Weights of a small GPT-style language model, trained from scratch on English Wikipedia.
Size: 8 layers, width 896, 10 heads of 64, MLP 2368 SwiGLU, vocabulary 8192, 84M parameters.
Architecture: no biases in attention or MLP, untied embeddings.
Training: a variant of Muon for these matrices, 613M tokens.
MLP neurons of a small language model. Each row is named by its layer, matrix (gate and up: input weights) and neuron, and shows model dimensions 480-543. Each number is 50 + 10 x the weight over its row's rms, rounded and kept within 0 to 99. A neuron's up and down rows have the sign that makes its largest values positive.
Before each neuron's rows, "fires on" lists the tokens most often at its 100 highest values on Wikipedia text that the model never trained on. A number after a token or word is its count.

fires on: " is" 35, " are" 17, "–" 4, " not" 4
L4.gate298:55 34 64 44 48 47 40 53 33 30 44 43 50 45 49 41 60 62 44 34 45 59 53 26 49 47 61 52 37 56 56 48 38 56 55 73 44 46 60 70 37 56 38 45 72 49 60 72 39 56 62 45 53 36 36 62 42 76 57 55 54 44 51 34
L4.up298:55 50 45 32 51 52 38 57 43 49 45 68 54 53 59 52 59 56 71 59 42 38 52 39 44 58 34 53 50 43 56 48 48 57 37 42 43 55 47 46 48 62 38 38 49 69 66 28 57 44 38 41 41 53 42 54 62 48 50 49 48 72 44 59

fires on: " and" 30, "," 29, " of" 9, " not" 8, " as" 5
L4.gate492:58 39 47 61 47 43 46 38 38 69 47 55 44 58 48 35 65 48 48 53 50 44 66 45 49 63 38 38 49 53 57 57 56 65 34 44 46 62 51 58 59 46 37 48 49 65 41 43 60 60 45 49 47 48 50 57 32 53 45 42 54 58 70 66
L4.up492:65 54 53 67 60 37 55 55 52 46 55 31 51 58 40 34 43 50 45 55 33 68 33 58 63 31 48 53 52 55 36 41 58 45 45 44 50 38 55 53 48 29 36 38 55 40 53 55 64 56 53 66 49 51 54 59 43 60 67 56 43 44 36 59

fires on: " rec" 21, "oc" 12, " Rec" 9, "Rec" 6, "ew" 5, "See" 4
L4.gate1892:71 51 62 58 53 46 54 75 52 44 44 68 28 50 51 34 40 68 42 44 41 63 62 55 43 48 42 39 64 41 62 43 66 56 37 54 36 37 59 47 43 44 48 50 41 74 31 56 42 57 52 34 58 31 55 69 48 58 44 49 52 55 48 57
L4.up1892:39 31 45 49 44 52 38 56 51 44 61 46 51 45 49 27 46 65 29 58 36 47 39 68 43 39 55 49 56 54 28 47 61 45 25 54 65 56 44 35 54 40 47 49 72 29 54 37 57 41 64 36 49 41 34 49 40 42 56 56 39 46 49 34

fires on: " |" 45, " of" 15, " from" 11, " in" 6, "," 4
L4.gate264:58 73 60 67 58 60 43 52 52 51 38 58 57 58 76 47 50 60 50 37 61 54 55 57 56 43 45 59 41 50 47 48 51 32 56 60 54 41 41 40 34 37 63 67 44 52 65 55 46 50 59 50 51 33 54 50 51 46 63 46 58 49 38 53
L4.up264:54 32 40 39 46 69 54 53 54 43 52 47 50 36 55 66 21 51 45 39 49 57 61 41 48 49 32 56 44 62 53 39 37 35 62 42 42 55 54 47 49 48 36 57 57 64 59 52 42 58 53 35 49 36 63 29 42 61 49 45 43 53 47 57

fires on: " and" 39, "," 26, " very" 6, "ly" 5, " as" 4
L4.gate156:47 51 58 42 60 58 66 39 52 46 44 42 49 40 33 71 54 39 66 54 33 29 48 45 56 58 43 53 36 55 54 30 59 52 58 57 68 57 47 55 51 40 69 36 56 47 35 49 53 65 59 58 43 55 51 40 41 64 47 56 50 36 57 60
L4.up156:58 53 65 39 34 62 57 54 49 21 53 72 57 40 44 49 70 40 43 48 49 49 53 45 24 43 61 55 59 51 54 47 68 64 52 62 50 34 55 42 61 49 57 55 80 55 57 56 43 65 46 40 50 52 61 50 23 61 42 44 29 56 45 46

fires on: " out" 28, " pl" 10, "pl" 8, " expl" 5, "ol" 4
L4.gate2252:55 53 48 60 27 53 45 69 62 49 56 69 59 66 58 47 60 68 51 53 41 44 55 48 46 60 72 47 35 61 56 27 51 70 61 52 60 58 50 39 36 57 60 39 49 28 49 50 45 56 68 59 57 38 53 56 51 50 53 42 46 45 55 57
L4.up2252:51 61 52 51 39 47 45 32 60 66 53 45 45 51 58 57 59 48 48 59 44 56 56 58 76 42 56 64 51 54 40 65 53 56 64 55 44 53 61 53 43 58 49 34 36 59 59 67 39 59 61 77 50 52 34 75 43 48 48 65 34 48 44 48

fires on: "1" 29, "8" 12, "0" 6, "7" 6, "5" 6, "9" 4
L4.gate1608:42 58 45 51 64 36 53 50 34 15 55 35 44 43 48 51 35 44 36 46 46 51 52 29 57 54 54 81 41 43 40 46 47 68 45 57 56 35 54 52 53 57 53 55 42 42 47 58 45 48 52 51 61 47 44 41 53 41 56 44 67 54 50 54
L4.up1608:48 54 54 67 49 53 36 53 45 55 66 49 50 42 56 58 52 64 59 57 58 42 43 32 25 49 41 60 57 42 61 52 55 48 57 43 71 45 55 63 67 60 52 54 41 52 40 59 55 51 49 42 64 44 72 45 56 50 46 51 43 49 55 59

fires on: " most" 23, " best" 15, " well" 8, " more" 6, " less" 5
L4.gate1566:40 62 52 69 58 34 46 30 64 55 51 49 55 52 41 59 62 48 33 68 53 42 47 41 45 60 38 42 28 42 46 47 43 61 31 49 46 40 47 52 60 48 52 45 51 52 52 49 60 50 27 43 51 51 46 53 73 52 48 34 77 59 43 42
L4.up1566:47 63 42 57 50 39 54 44 52 51 33 45 56 52 57 63 43 57 62 57 48 39 56 47 43 50 41 48 46 42 46 52 59 59 35 62 48 24 55 48 41 52 55 59 65 53 65 54 51 58 37 72 40 45 60 59 56 54 46 53 67 50 64 48

fires on: " which" 15, "," 14, " it" 9, " of" 8, " to" 5
L4.gate2235:56 52 46 60 37 58 44 46 45 37 45 56 37 50 45 26 49 58 52 58 60 50 62 48 60 50 55 42 61 69 54 42 49 54 54 61 57 64 32 79 55 53 41 49 50 66 55 63 38 47 56 44 40 35 80 47 48 50 53 43 77 40 53 57
L4.up2235:47 31 61 51 46 54 36 42 63 45 45 55 58 63 47 41 45 65 49 62 56 58 49 42 42 54 65 49 56 43 72 52 51 56 54 55 50 50 67 71 52 63 50 47 63 68 50 69 31 64 52 46 51 58 64 49 58 36 43 45 60 44 49 40

fires on: "," 52, ";" 17, "way" 4, ":" 4
L4.gate1998:43 56 62 74 40 49 68 63 58 49 51 57 32 67 63 39 46 54 63 52 48 62 50 60 55 54 50 47 43 39 44 47 55 65 41 45 46 61 27 57 52 61 39 55 64 45 41 35 48 64 52 71 35 50 37 57 41 33 40 52 41 55 42 45
L4.up1998:42 40 43 47 43 36 48 39 50 52 52 62 52 42 50 35 45 39 48 60 62 48 41 64 55 55 54 73 55 51 33 28 44 60 51 41 49 61 62 52 64 51 51 42 48 55 51 59 52 55 52 42 34 35 37 57 70 42 59 64 57 50 38 69

fires on: " and" 86, "," 9
L4.gate1890:66 49 64 42 56 62 41 45 52 54 34 36 47 57 61 60 59 37 57 48 51 52 39 45 58 24 36 45 65 39 53 40 59 47 48 63 43 59 53 78 50 63 33 43 35 47 60 52 60 45 27 42 35 58 39 39 43 57 63 43 71 48 51 46
L4.up1890:39 50 54 53 31 38 51 44 42 52 43 66 42 53 58 66 60 38 52 51 58 47 42 50 39 40 61 61 63 35 58 43 49 50 52 61 46 50 49 65 47 55 51 77 59 61 53 59 22 62 64 56 68 53 55 53 60 27 55 42 39 67 79 44

fires on: " c" 53, " most" 5
L4.gate1720:58 46 49 58 46 68 66 54 41 64 42 58 45 47 48 48 63 52 41 26 58 44 49 37 57 59 63 33 39 36 55 48 67 44 50 42 48 61 56 39 40 56 49 56 47 59 44 63 61 60 26 42 58 50 33 48 67 48 46 40 70 40 46 46
L4.up1720:51 58 37 56 44 50 50 46 53 51 42 45 44 56 57 60 32 51 56 55 40 61 27 63 52 53 55 58 36 56 49 52 51 44 54 48 35 46 57 60 51 56 35 43 59 48 41 45 45 59 33 64 39 44 62 48 51 45 36 52 51 50 48 44

fires on: "." 21, "," 16, "2" 10, "0" 8, " a" 7
L4.gate1022:57 41 46 44 45 36 42 45 49 39 61 56 42 38 43 48 66 62 48 54 43 43 53 56 66 51 56 45 40 38 34 50 36 54 54 56 61 44 81 41 49 54 45 69 52 64 53 50 28 58 54 35 36 56 41 44 45 67 62 57 41 53 51 42
L4.up1022:54 58 69 47 39 73 54 52 59 51 40 43 44 34 66 33 63 56 63 47 44 45 56 53 39 60 38 58 53 31 47 44 47 37 58 49 44 30 58 57 54 42 65 48 57 58 38 58 51 31 48 34 51 58 47 69 48 50 49 55 52 48 61 38

fires on: "," 75, " in" 12
L4.gate1247:56 56 60 48 56 42 60 42 57 51 53 45 49 52 60 47 62 40 70 37 49 54 60 67 52 45 51 54 61 54 39 41 60 47 58 47 55 39 34 46 57 40 44 51 64 40 44 55 49 50 49 48 50 45 52 51 51 60 45 55 71 48 58 53
L4.up1247:47 44 53 45 46 43 68 35 45 51 61 48 59 47 48 54 53 41 60 46 49 49 56 53 43 36 54 53 57 39 40 56 52 40 64 59 54 40 49 54 60 62 51 49 64 48 32 37 41 45 50 70 59 65 48 72 55 24 55 55 45 50 43 27

fires on: "ot" 20, "il" 10, "t" 8, "ic" 5, "port" 5, "et" 4
L4.gate378:41 63 35 54 50 57 59 59 41 54 58 47 30 60 62 47 66 36 57 49 59 54 51 44 53 55 47 45 32 48 45 31 54 43 44 52 38 48 50 68 63 54 66 46 73 48 53 38 50 42 35 47 46 38 39 62 54 62 62 62 58 60 48 66
L4.up378:53 39 56 37 56 32 65 40 49 39 45 46 40 48 53 54 55 48 62 62 51 39 46 64 48 55 44 54 40 47 72 46 45 50 42 55 48 44 34 46 55 53 55 52 52 70 57 60 38 37 57 59 52 27 47 37 60 51 49 48 41 40 53 60

fires on: " and" 36, "," 15, " as" 12
L4.gate2341:63 52 59 24 52 58 42 50 37 56 39 44 47 62 60 59 52 54 39 43 37 53 57 49 48 75 51 49 54 67 49 48 51 58 41 48 43 40 47 52 73 50 49 51 52 49 81 62 44 49 48 34 42 37 50 35 53 58 39 56 58 67 31 53
L4.up2341:55 60 60 46 62 31 52 43 59 56 53 42 48 48 33 44 58 54 41 51 59 40 58 48 48 61 46 43 63 48 55 46 65 60 50 62 52 40 56 47 54 40 63 58 57 41 52 56 45 54 56 48 55 63 45 47 49 59 57 47 43 47 61 29

fires on: "." 47, " –" 6, "," 6, ";" 6, "8" 4, "1" 4
L4.gate503:48 67 39 49 60 58 39 79 52 43 38 49 44 54 43 73 44 61 53 52 41 47 67 38 56 50 54 28 40 47 42 61 48 28 48 60 50 30 61 53 55 41 53 48 61 48 53 54 49 59 39 46 35 65 25 36 37 69 42 48 31 32 58 54
L4.up503:52 61 46 54 30 43 39 65 59 44 51 39 47 51 60 37 49 38 51 70 60 29 50 48 33 62 53 38 63 67 46 55 52 22 56 50 60 52 44 56 49 50 51 45 44 54 45 58 30 47 58 55 45 43 68 52 37 74 57 68 59 39 53 64

fires on: " =" 31, " a" 29, "," 10, " an" 5
L4.gate153:48 56 63 60 57 55 31 50 35 42 60 68 34 48 57 52 41 43 37 47 43 51 48 62 48 46 45 46 35 28 38 54 46 58 34 44 48 44 58 53 64 38 37 41 59 60 63 47 25 56 54 39 60 42 35 41 44 53 43 58 51 43 43 49
L4.up153:18 61 61 52 54 33 41 42 71 46 60 55 57 57 60 38 36 49 54 54 60 56 58 46 39 45 47 48 38 26 47 52 51 46 61 69 72 61 54 36 43 58 54 46 41 57 50 59 28 37 53 48 60 63 43 76 34 57 50 71 49 42 31 40

fires on: "." 17, "0" 13, "-" 8, "3" 6, "6" 6, "9" 6
L4.gate992:21 50 37 53 39 50 46 44 43 44 48 57 59 52 67 52 37 44 49 20 60 64 53 53 48 74 47 57 54 60 41 63 31 58 55 57 45 57 40 67 38 51 66 50 45 45 52 44 61 58 45 36 48 42 37 48 48 49 37 55 43 54 54 63
L4.up992:51 51 42 44 65 53 51 49 54 38 65 49 46 37 53 47 57 60 57 59 34 55 49 36 41 65 35 38 43 56 48 46 46 40 55 46 59 52 58 54 48 59 54 64 47 58 56 61 61 48 51 42 65 24 39 66 42 36 60 52 36 70 48 34

fires on: "," 52, " and" 12, " or" 7, "ion" 4
L4.gate1668:50 41 29 45 43 39 54 36 32 57 65 45 67 49 45 50 58 50 50 47 39 58 47 50 55 51 52 42 47 55 65 43 40 43 63 40 53 40 49 65 53 36 45 48 45 70 64 52 57 59 62 43 43 39 62 43 45 39 42 60 39 42 48 65
L4.up1668:46 51 38 52 47 28 55 67 49 67 49 55 53 59 46 37 44 59 40 55 45 40 59 50 45 45 63 58 49 64 43 62 68 46 47 57 58 42 41 41 65 38 54 56 57 45 59 48 60 56 40 40 46 61 63 43 65 63 63 48 56 33 61 65

fires on: "," 58, " is" 10, " are" 7, " were" 7, "m" 5, " was" 4
L4.gate1823:64 51 42 59 52 55 56 59 36 60 57 70 52 41 57 31 43 62 49 47 55 48 39 41 76 65 53 35 54 38 28 46 48 46 31 59 43 48 50 54 45 46 53 37 55 36 56 53 36 36 62 41 22 55 54 60 55 51 51 70 55 68 33 50
L4.up1823:48 45 52 63 57 34 53 54 42 52 45 42 51 49 54 43 45 49 50 51 59 57 38 47 64 35 44 42 40 36 39 75 83 41 50 73 54 54 44 43 44 39 51 56 59 43 28 61 28 65 39 46 59 60 38 44 47 54 68 57 50 41 57 73

fires on: " after" 17, " until" 15, " since" 10, " before" 10, " After" 6, " under" 5
L4.gate1796:44 62 45 60 50 36 49 48 42 31 54 38 56 57 56 55 53 38 59 70 37 69 57 52 35 53 43 66 48 48 60 37 60 56 41 36 47 60 41 37 46 54 49 33 42 59 40 48 53 32 34 50 36 60 59 67 59 50 50 40 34 43 43 55
L4.up1796:41 73 64 41 59 57 54 63 57 40 65 48 49 49 36 48 46 44 35 29 44 61 52 47 46 57 54 56 47 49 30 58 54 48 35 40 68 35 46 43 44 77 55 37 53 51 55 48 63 42 41 59 49 53 37 54 55 57 48 45 67 64 33 46

fires on: " and" 28, "0" 25, " well" 6, "ively" 4
L4.gate255:53 59 58 55 69 52 56 44 37 61 53 42 38 57 52 50 46 45 21 57 57 62 38 40 50 38 59 54 75 64 48 30 53 60 45 59 41 44 48 55 69 38 35 39 55 56 66 51 52 55 58 54 58 39 40 49 28 45 39 60 33 24 54 44
L4.up255:35 42 67 46 28 58 56 46 54 49 45 45 34 51 45 63 62 56 51 47 31 31 46 63 47 73 69 51 51 54 36 36 28 45 49 53 52 54 56 44 59 44 67 45 40 56 55 45 50 31 54 37 42 39 42 68 35 50 31 49 35 53 63 41

fires on: " on" 32, "le" 8, " the" 6, "ro" 5, "ran" 4, "o" 4
L4.gate1215:45 57 39 48 44 52 45 46 51 34 85 42 45 47 65 30 63 48 56 43 41 43 46 65 48 29 44 31 48 38 50 49 46 59 38 63 32 58 54 62 44 59 48 55 56 33 43 38 54 56 44 46 55 40 36 51 47 47 59 54 68 42 50 53
L4.up1215:53 51 51 48 51 39 47 33 33 44 68 57 47 51 65 39 57 53 39 46 41 39 44 43 60 50 39 49 48 46 74 54 58 73 51 33 41 47 54 53 50 71 67 44 62 43 60 44 43 54 32 49 53 35 48 47 47 57 50 54 60 37 34 56

fires on: " and" 41, ")" 12, " as" 8, ")," 5
L4.gate1081:51 63 57 51 58 50 70 45 54 56 50 63 58 57 70 39 44 34 36 63 63 55 43 55 42 62 58 54 46 55 53 31 51 38 53 54 60 43 44 46 50 56 36 42 58 25 43 40 39 48 69 66 38 61 56 52 48 43 45 46 20 46 36 59
L4.up1081:38 43 48 48 55 38 40 41 35 38 42 56 54 40 41 54 43 46 35 48 46 67 65 51 36 24 56 61 35 46 62 54 51 37 49 49 51 40 55 42 50 45 51 46 57 41 51 54 34 67 63 62 56 52 45 48 50 53 56 55 51 49 62 60

fires on: " Y" 21, "Y" 7, " USA" 7, "E" 6, "SA" 5, " ENG" 5
L4.gate2298:43 69 44 55 44 66 71 49 53 51 51 50 37 46 48 58 43 50 57 47 38 61 31 49 42 55 35 45 60 58 68 42 57 61 47 49 62 50 62 45 44 44 48 48 45 58 52 49 56 55 50 46 50 42 58 47 40 62 57 44 44 55 15 42
L4.up2298:35 47 34 57 42 37 43 47 42 38 62 51 61 42 48 58 32 38 55 47 61 53 51 44 48 49 46 51 48 45 59 38 45 58 62 38 59 49 43 56 29 41 61 68 46 39 60 58 49 37 39 59 59 45 62 42 48 69 34 50 35 41 46 40

fires on: "," 91, ";" 5
L4.gate596:60 49 48 48 34 40 60 63 49 50 47 38 42 59 55 63 44 49 52 56 37 53 35 59 54 37 51 46 51 49 49 54 73 52 45 62 39 55 52 62 63 63 35 55 71 58 43 51 44 50 67 35 45 70 45 42 44 38 40 58 38 56 65 56
L4.up596:54 63 46 59 32 74 43 66 67 39 42 45 50 36 47 56 64 43 54 61 39 31 58 56 43 63 51 53 40 53 37 42 60 53 49 49 43 49 49 65 51 47 47 48 67 41 36 43 67 55 54 44 27 49 46 58 52 42 38 43 56 64 29 54

fires on: " a" 44, "ap" 6, " d" 5
L4.gate377:48 42 35 48 57 49 49 44 48 50 42 40 61 49 48 69 43 57 63 51 60 26 55 28 49 44 47 43 47 36 61 44 45 49 37 54 71 59 40 43 64 34 56 62 49 77 63 45 46 41 48 37 52 56 55 57 41 55 42 48 49 55 57 36
L4.up377:38 40 45 51 71 70 61 39 58 35 64 60 36 40 53 43 60 67 64 60 34 54 53 48 36 57 58 28 60 59 67 60 39 54 47 35 34 47 72 45 60 46 52 57 47 55 54 31 53 49 40 50 43 49 72 49 48 43 44 53 66 54 27 61

fires on: " |" 43, "c" 4, "i" 4, "-" 4
L4.gate1268:52 35 45 49 46 45 32 37 39 49 72 79 36 51 53 57 29 50 66 38 38 51 45 51 65 44 69 39 52 52 33 52 57 43 60 34 52 54 62 68 40 57 46 45 41 58 46 42 58 39 39 57 44 49 56 53 51 52 64 39 48 64 44 48
L4.up1268:49 30 57 41 50 59 58 59 67 67 53 56 44 51 63 74 27 44 56 56 57 44 46 50 49 64 41 35 47 57 43 49 60 66 36 58 66 60 72 47 51 65 54 26 47 69 39 58 49 39 31 41 54 47 55 38 35 64 38 39 43 66 48 47

fires on: "," 25, "4" 14, "3" 10, "8" 10
L4.gate294:37 66 57 61 35 62 47 53 46 42 52 51 42 59 48 43 53 41 47 41 60 68 59 61 57 46 54 63 52 42 51 46 55 67 55 52 60 52 53 53 65 57 40 68 42 41 61 51 45 48 67 33 35 51 42 47 39 53 57 48 50 54 48 58
L4.up294:42 45 63 38 47 56 40 40 48 45 54 50 57 53 52 48 44 32 45 55 58 63 41 47 51 45 37 56 49 52 66 33 36 57 53 43 54 61 71 39 50 54 34 52 48 56 71 56 66 37 52 42 51 52 45 38 55 44 67 36 35 56 48 53

fires on: " and" 46, " as" 15
L4.gate1685:59 42 64 66 44 57 61 53 39 56 52 71 53 49 58 24 42 34 58 48 62 52 60 43 55 43 36 36 33 50 50 49 52 30 57 39 67 24 50 34 39 49 51 49 48 48 55 42 71 54 55 40 50 66 41 47 35 49 63 51 49 68 39 60
L4.up1685:38 31 71 64 48 55 55 45 43 47 51 23 59 47 42 61 48 49 40 41 54 35 43 61 49 60 46 32 40 57 51 60 52 40 41 61 53 46 52 70 58 48 43 58 44 48 41 47 35 45 72 40 49 46 36 56 37 52 55 33 78 45 64 41

fires on: " c" 24, " C" 11, "ost" 6, " Z" 5, " z" 4, "ad" 4
L4.gate1971:53 43 48 60 39 57 58 67 31 59 61 55 37 47 43 43 53 65 53 44 50 39 57 52 52 52 50 29 38 59 35 59 51 29 50 49 54 61 49 38 58 43 35 58 50 41 41 43 33 46 48 48 44 38 37 65 57 39 41 48 60 58 51 54
L4.up1971:43 55 37 75 47 51 69 68 53 54 47 44 45 47 61 68 59 53 42 43 59 55 44 54 58 43 64 46 31 37 57 53 61 50 65 49 54 51 70 24 32 53 26 55 50 54 40 61 56 51 37 51 58 72 39 39 41 45 40 32 24 63 33 41

fires on: "\"" 23, "." 14, "," 13, ".\"" 7, " is" 6
L4.gate1302:54 53 46 45 68 48 55 35 37 38 55 55 49 40 43 55 55 44 53 50 53 42 62 47 65 32 37 34 51 45 49 19 55 48 39 48 49 51 52 68 55 49 37 62 55 61 63 54 48 46 59 49 52 39 56 50 50 54 56 51 45 38 40 60
L4.up1302:46 47 39 28 61 59 61 59 63 50 48 44 65 46 48 65 47 46 49 55 37 62 42 29 48 62 41 37 53 56 57 31 68 39 37 52 38 54 66 64 48 46 52 55 48 55 69 57 78 37 55 48 61 53 52 55 58 59 54 40 39 37 42 34

fires on: "-" 40, " served" 8, " a" 7, " an" 4
L4.gate319:56 59 55 54 44 53 42 46 46 50 46 41 48 56 44 50 58 64 54 40 55 35 58 40 67 55 51 37 51 48 76 52 38 64 64 59 51 52 44 31 58 61 39 43 60 64 49 48 46 49 45 45 67 50 58 40 51 44 19 60 52 54 30 48
L4.up319:49 56 49 52 37 33 48 46 49 48 53 58 39 51 45 38 44 29 44 44 37 51 61 63 44 59 66 52 69 47 62 40 57 47 46 46 40 59 58 42 44 59 40 50 50 53 41 45 47 31 45 64 34 47 62 65 59 59 29 54 49 38 47 50

fires on: " the" 50, "," 9, " it" 5
L4.gate358:51 51 43 56 38 42 41 40 52 44 58 72 40 51 58 54 46 52 53 53 58 46 57 52 62 42 42 55 46 64 55 53 64 48 64 46 74 53 38 51 38 55 27 43 60 65 60 59 70 57 43 42 55 34 44 41 46 37 50 48 49 51 59 58
L4.up358:51 37 43 57 38 48 41 48 46 37 48 56 40 58 35 44 61 48 40 35 44 35 52 51 49 62 43 38 47 70 61 27 46 38 64 36 63 58 47 65 45 57 61 54 45 54 46 71 49 24 50 50 48 39 58 55 43 43 51 53 63 52 65 47

fires on: "l" 24, "el" 17, " Del" 6, "ol" 4, " del" 4
L4.gate284:48 63 46 48 47 61 52 51 55 67 57 62 58 48 52 56 39 54 45 39 63 60 49 34 51 45 48 51 48 56 46 65 38 61 37 43 37 46 51 41 46 54 32 36 60 50 54 42 49 50 31 58 37 49 49 46 38 63 63 45 73 32 47 40
L4.up284:38 61 38 34 46 60 65 55 54 68 34 63 72 46 28 49 57 53 68 57 54 60 62 56 48 55 53 41 48 55 45 52 49 64 52 32 56 33 32 46 50 75 47 46 49 57 48 33 46 54 50 67 47 50 65 33 44 58 54 56 62 20 41 45

fires on: "ar" 17, "." 13, "st" 9, " sub" 9, "to" 6
L4.gate1949:35 58 51 43 55 46 47 62 35 39 56 69 49 52 61 45 64 53 48 46 52 43 47 48 45 51 27 61 62 47 51 45 47 24 48 44 49 46 63 59 45 45 50 48 53 38 46 49 48 64 52 48 56 41 61 52 49 46 51 43 54 39 60 59
L4.up1949:42 47 43 31 51 46 56 35 41 33 31 61 53 50 52 57 53 70 42 53 40 50 55 36 44 52 40 53 59 43 42 56 62 66 78 61 48 38 66 45 47 53 48 39 47 40 39 40 61 59 55 40 56 51 45 50 54 68 46 43 28 38 38 57

fires on: " o" 25, "u" 9, " to" 7, " O" 7, "oin" 6, "o" 5
L4.gate2174:51 39 42 66 59 52 56 47 55 38 52 64 54 38 44 57 55 28 46 51 63 48 59 54 59 39 38 51 53 47 48 42 40 48 60 41 52 27 49 39 31 47 69 39 58 55 50 36 73 43 47 38 44 40 45 47 33 60 61 56 55 49 52 43
L4.up2174:55 39 61 56 63 61 33 37 59 70 60 47 44 37 28 43 62 60 35 48 59 24 45 46 44 47 42 36 58 56 58 36 48 50 57 49 57 67 58 60 49 51 39 42 57 62 37 46 55 67 34 48 58 67 61 42 32 50 51 51 65 54 54 41

fires on: "," 30, " of" 15, " and" 14, " a" 4
L4.gate1699:70 64 61 63 59 47 49 43 49 38 52 43 51 44 48 40 52 46 42 46 50 52 62 58 53 61 56 47 30 39 42 46 51 62 49 55 43 42 53 48 59 36 61 40 47 68 44 40 31 48 48 41 49 51 49 51 47 57 52 42 63 37 55 49
L4.up1699:55 56 64 47 57 53 46 54 49 51 35 59 46 48 52 60 40 38 41 51 28 44 42 62 34 38 55 44 60 54 54 55 46 59 48 55 43 49 37 78 45 59 46 48 42 61 28 48 67 56 38 38 60 48 50 59 55 37 42 32 45 57 44 57

fires on: " a" 19, " an" 12, " is" 12, " of" 7, " the" 5, "," 4
L4.gate2010:49 54 64 46 58 38 45 55 46 34 57 46 37 62 52 69 49 57 51 45 46 30 49 43 69 51 44 56 50 38 44 46 35 66 41 41 51 75 56 53 53 51 42 44 64 53 64 42 47 63 59 59 55 43 47 52 58 23 55 64 50 48 54 60
L4.up2010:67 50 53 52 33 53 55 45 34 47 50 43 60 63 44 34 44 41 54 31 50 27 45 37 49 54 35 45 51 46 53 54 43 42 54 59 29 45 40 57 47 57 50 53 60 48 45 44 65 45 41 38 46 64 52 43 38 59 55 50 31 53 65 53

fires on: " and" 27, " as" 17, " to" 8, " also" 6
L4.gate1534:50 40 42 50 53 56 53 41 50 61 70 28 50 62 55 57 49 39 54 58 44 61 44 46 55 49 31 49 50 43 56 47 56 41 36 56 48 38 57 51 62 35 42 41 57 45 37 51 67 42 69 66 46 59 55 28 47 48 62 72 66 45 49 43
L4.up1534:57 56 68 42 56 36 49 43 47 46 57 41 53 41 44 55 50 57 52 56 48 73 68 59 47 44 64 50 59 39 49 48 44 50 42 47 40 46 35 57 37 52 63 31 56 53 54 42 38 41 49 48 52 60 54 51 44 62 38 54 51 58 55 49

fires on: "," 89
L4.gate1641:56 61 50 53 54 61 65 50 44 54 51 63 56 51 39 31 52 50 59 54 41 49 58 50 36 40 36 49 38 49 56 37 43 44 42 35 57 42 57 48 63 23 38 49 41 70 51 52 60 74 58 48 54 54 64 61 51 50 40 47 78 31 53 52
L4.up1641:34 62 55 57 35 47 59 48 45 73 43 44 59 46 55 49 42 69 48 49 27 58 53 46 50 36 45 53 50 67 49 40 72 46 49 62 48 50 52 67 62 44 57 51 56 46 59 44 52 50 49 34 53 74 49 47 43 25 43 53 31 52 51 63

fires on: " m" 73, "m" 8, "M" 4
L4.gate963:52 39 48 45 64 50 23 49 39 49 57 51 48 50 51 44 52 69 40 32 53 23 59 37 71 53 67 68 39 45 32 47 42 49 49 37 34 46 42 46 63 55 57 46 49 40 37 44 41 43 54 41 39 29 47 50 42 40 54 58 36 38 52 44
L4.up963:52 32 55 41 55 64 50 47 31 34 57 43 27 35 52 75 47 34 55 20 65 52 67 43 64 42 40 38 38 41 52 59 51 40 56 55 54 48 38 56 42 66 51 51 62 44 39 38 44 35 60 40 44 50 49 48 52 36 59 44 53 57 52 44

fires on: " qu" 20, "qu" 17, "es" 17, " Qu" 6, "ess" 5, " see" 4
L4.gate627:61 61 52 41 40 67 42 60 65 47 64 60 50 42 65 39 69 53 49 39 42 47 44 40 58 44 59 51 45 50 70 54 52 50 56 46 64 42 57 56 51 40 59 49 46 48 56 46 48 48 36 57 42 56 46 65 57 51 40 68 59 44 50 51
L4.up627:46 74 44 54 31 56 65 40 39 53 34 47 62 37 46 66 59 67 64 49 50 60 59 46 53 41 44 59 51 47 46 33 59 40 62 38 40 53 35 53 46 44 41 56 34 57 25 49 64 26 59 64 79 57 37 54 44 42 55 61 61 61 69 55

fires on: " |" 33, "," 18, "\"" 16, " (" 7, " Department" 4
L4.gate1947:64 59 38 75 46 46 42 32 62 42 55 38 52 43 65 49 36 59 55 44 29 49 52 37 64 65 51 53 37 50 40 53 54 37 42 55 47 57 31 47 40 43 56 46 42 39 39 41 40 36 35 56 34 58 44 41 33 69 54 47 49 46 41 61
L4.up1947:49 40 59 62 42 54 35 35 53 58 66 50 48 68 38 48 27 38 48 40 54 52 43 43 55 66 19 41 46 58 30 41 34 43 60 39 30 50 36 26 48 53 62 42 40 60 59 46 46 45 58 59 31 55 41 63 37 38 53 42 58 59 44 50